Part of a small language model's weights.
Size: 12 layers, MLP 2048 tanh GELU, 57.6M parameters.
Architecture: LayerNorm before each block, rotary positions.
Training: a variant of Muon for these matrices, 905M tokens, 6904 steps.
MLP neurons of a small language model. Each row is named by its layer, matrix (up: input weights; down: output weights) and neuron, and shows model dimensions 96-159. Each number is 200 + 40 x the weight over its row's rms, rounded and kept within 0 to 999.
After each neuron's rows, "raises" lists the tokens whose logits its output raises most directly, leaving later layers aside; "fires on" lists the tokens most often at its 100 highest values on Wikipedia text that the model never trained on. A number after a token or word is its count.

L8.up1049,265,224,258,107,207,255,228,142,304,242,140,167,202,266,245,204,184,186,137,140,198,203,183,195,203,157,144,208,222,185,214,289,174,183,208,255,246,104,216,149,110,170,196,188,183,171,278,222,197,195,248,200,213,164,245,228,207,273,280,164,197,266,214,254
L8.down1049,225,240,315,190,210,212,203,103,200,164,208,181,111,303,211,149,216,146,192,151,245,169,171,235,241,182,232,231,237,179,233,242,230,240,173,195,142,167,265,213,201,200,150,231,205,221,194,173,174,164,154,195,222,204,267,181,162,246,199,163,170,268,193,176
raises: " M", " E", " D", " S", " N"
fires on: "." 29, " |" 27, "," 11, "|" 4

L8.up776,237,233,213,178,225,213,197,229,231,257,190,204,200,182,254,211,202,174,197,184,201,284,170,216,223,272,191,264,167,169,180,194,188,187,259,215,163,194,218,185,162,169,124,123,207,167,233,223,169,157,282,61,176,278,234,186,186,202,214,218,183,265,207,154
L8.down776,253,222,210,268,189,217,217,229,194,222,235,219,158,212,129,185,235,197,231,257,197,215,218,286,208,230,271,176,164,225,166,202,246,171,400,258,234,263,296,209,212,281,290,199,231,266,223,154,230,174,248,191,219,154,267,210,243,277,150,188,166,134,222,229
raises: " |", " of", " with", "a", "ing"
fires on: "." 43, " 0" 16, " 1997" 4, "1" 4

L3.up1409,154,102,199,166,238,205,256,254,130,164,216,221,189,157,202,165,193,207,237,165,201,202,249,177,134,163,113,120,194,155,165,218,155,245,196,234,196,178,137,127,145,206,235,302,234,194,283,262,168,167,183,138,198,176,151,199,229,206,186,199,221,238,189,289
L3.down1409,212,201,240,115,162,181,190,200,231,199,133,284,183,232,209,154,157,175,161,260,135,202,120,142,249,141,275,180,185,239,249,301,173,229,217,220,237,155,195,160,135,145,260,177,208,209,139,273,249,180,186,153,244,164,126,118,194,277,221,191,200,166,251,230
raises: " there", " during", " when", " upon", " despite"
fires on: "," 54, " that" 29

L3.up520,272,240,201,91,218,177,141,228,242,228,149,199,272,201,112,246,212,159,183,257,170,246,205,229,214,206,251,174,199,149,215,297,195,148,212,176,217,235,215,232,220,203,245,178,130,163,196,195,219,235,193,292,178,215,172,207,129,177,139,136,266,168,259,125
L3.down520,216,184,189,216,187,179,158,237,178,223,247,237,260,109,217,255,203,201,286,250,242,208,212,202,184,146,204,207,183,270,246,195,237,228,300,137,149,207,232,205,164,267,216,199,205,170,187,203,82,239,254,295,166,180,192,230,56,265,149,209,220,185,195,190
raises: " It", " Due", " Its", " |", " However"
fires on: "." 96

L3.up1015,164,207,166,210,145,194,176,227,195,183,118,238,170,202,145,279,210,272,207,197,234,203,170,146,176,207,188,188,210,112,222,168,285,184,195,188,217,206,231,164,122,188,199,147,232,214,178,238,172,176,174,159,150,244,148,157,213,290,216,215,184,164,272,219
L3.down1015,126,221,152,254,207,137,223,198,222,242,154,221,220,122,167,208,158,134,190,238,204,135,245,159,212,255,156,243,235,148,225,190,154,171,173,269,120,234,253,234,296,223,167,142,233,160,196,163,175,227,196,226,149,184,219,205,191,166,240,216,214,159,185,261
raises: " the", " their", " its", " these", " his"
fires on: " of" 54, " after" 12, " from" 6, " over" 5, " for" 5

L8.up1189,176,161,145,210,251,151,183,203,183,248,161,211,239,243,112,257,155,217,187,90,219,232,237,243,210,181,162,220,161,183,196,242,212,216,164,173,223,182,240,166,191,258,249,177,186,240,235,261,258,262,179,239,260,226,161,156,219,246,185,301,158,259,162,210
L8.down1189,245,141,160,254,189,232,188,226,166,156,160,223,260,162,201,208,31,246,222,187,128,215,244,195,267,190,217,233,253,133,208,234,228,194,301,229,219,216,208,146,152,237,153,200,172,193,244,206,214,268,108,212,198,180,212,203,182,197,178,194,198,211,160,209
raises: " (", " –", " <", " -", " "
fires on: " |" 67, ":" 13, " of" 4, " /" 4

L3.up298,170,133,169,247,156,270,147,132,208,196,198,249,235,198,208,159,246,206,203,206,266,171,245,189,203,177,152,213,249,204,125,220,205,252,239,182,150,212,251,215,231,233,198,157,200,189,154,225,164,133,181,197,144,252,210,177,241,265,223,219,180,185,165,167
L3.down298,169,185,183,231,231,180,210,213,233,136,229,242,280,285,140,150,218,161,116,157,143,159,193,237,186,265,196,212,181,234,196,255,238,268,272,277,190,237,314,259,224,273,189,185,173,183,177,209,120,88,193,210,211,197,215,118,227,181,209,186,224,253,172,174
raises: " be", " been", " have", " pursue", " say"
fires on: " to" 48, " later" 4

L3.up220,198,197,179,159,129,172,187,194,213,281,233,127,244,149,178,219,214,150,200,154,147,260,198,267,221,231,192,272,222,213,176,284,192,162,188,206,259,212,240,189,260,249,203,174,187,244,270,151,136,178,187,220,263,232,225,176,182,252,204,158,223,195,178,125
L3.down220,171,168,248,131,196,228,219,124,265,156,197,228,191,154,174,274,176,133,242,206,151,251,210,156,115,215,165,215,141,186,200,219,221,211,490,247,198,222,198,232,215,246,286,116,198,202,189,208,148,202,231,271,164,193,215,191,135,269,142,240,211,235,181,237
raises: "\n", " Other", " The", ",", " Although"
fires on: " |" 62, "." 23, "\"." 5, "|---|---|---|---|---|---|" 4, ")." 4

L3.up23,156,160,156,248,229,193,230,238,242,174,194,221,161,157,163,191,199,215,199,170,138,160,191,220,158,272,160,284,208,240,206,198,202,253,226,237,281,217,180,237,220,173,163,250,192,251,194,179,226,130,173,165,243,229,418,168,233,145,193,248,219,207,160,122
L3.down23,213,204,210,218,263,207,216,133,216,192,231,161,222,211,196,206,187,178,251,216,238,237,173,171,187,217,158,236,166,243,146,222,166,178,290,193,177,158,187,182,193,170,229,169,254,121,139,152,218,172,210,244,178,168,150,152,202,223,178,194,197,180,188,220
raises: "\n", "\n\n", " ", "|---|", " 13"
fires on: " |" 100

L3.up347,228,195,238,160,203,153,251,207,195,178,191,255,191,186,287,198,211,207,217,277,171,220,228,216,286,197,143,174,182,227,189,202,216,197,238,261,219,153,140,253,267,203,171,202,232,168,162,179,173,183,161,234,232,158,247,154,248,235,193,233,213,184,188,217
L3.down347,123,179,253,215,162,230,147,121,216,206,247,151,243,190,79,292,153,245,170,164,224,216,208,224,219,261,281,293,187,234,198,216,229,176,298,122,166,216,176,224,167,184,227,158,194,177,192,168,191,214,269,195,277,192,188,209,132,179,158,216,184,245,203,250
raises: "\n", " the", " ", " (", "."
fires on: " |" 39, "," 19, " and" 15, "." 13, ":" 5

L3.up1220,192,177,212,168,171,128,168,227,220,252,157,278,263,198,169,208,150,189,184,162,203,202,180,201,218,152,236,185,192,169,238,189,224,205,165,154,168,188,222,230,270,196,218,159,237,257,200,198,186,295,185,251,266,238,189,204,189,152,199,233,241,139,276,173
L3.down1220,149,176,241,188,221,213,174,177,168,213,230,171,165,157,174,243,239,219,271,247,171,208,235,213,196,220,192,178,127,211,181,201,219,235,480,189,210,214,214,225,204,241,218,163,152,222,218,176,106,166,240,244,204,222,236,186,143,227,152,150,216,190,229,192
raises: " Their", " Its", " They", "\n", " It"
fires on: "." 94, ")." 4

L3.up1470,249,126,152,167,216,278,209,151,204,236,136,212,243,228,219,255,250,170,188,125,168,173,202,204,170,177,238,221,197,138,204,192,232,244,245,201,229,146,228,242,202,210,190,133,205,266,171,148,202,191,179,155,264,140,271,193,171,332,169,241,180,202,156,186
L3.down1470,141,260,291,261,162,168,206,190,213,156,236,210,178,189,158,245,159,207,238,198,188,224,245,210,209,250,236,228,129,256,181,234,237,175,359,161,210,190,226,177,238,142,224,232,166,131,225,146,167,183,216,216,146,197,153,220,209,228,176,227,193,217,305,208
raises: "\n", " he", " this", " that", " \""
fires on: " |" 70, "," 13, "\n" 8, ";" 7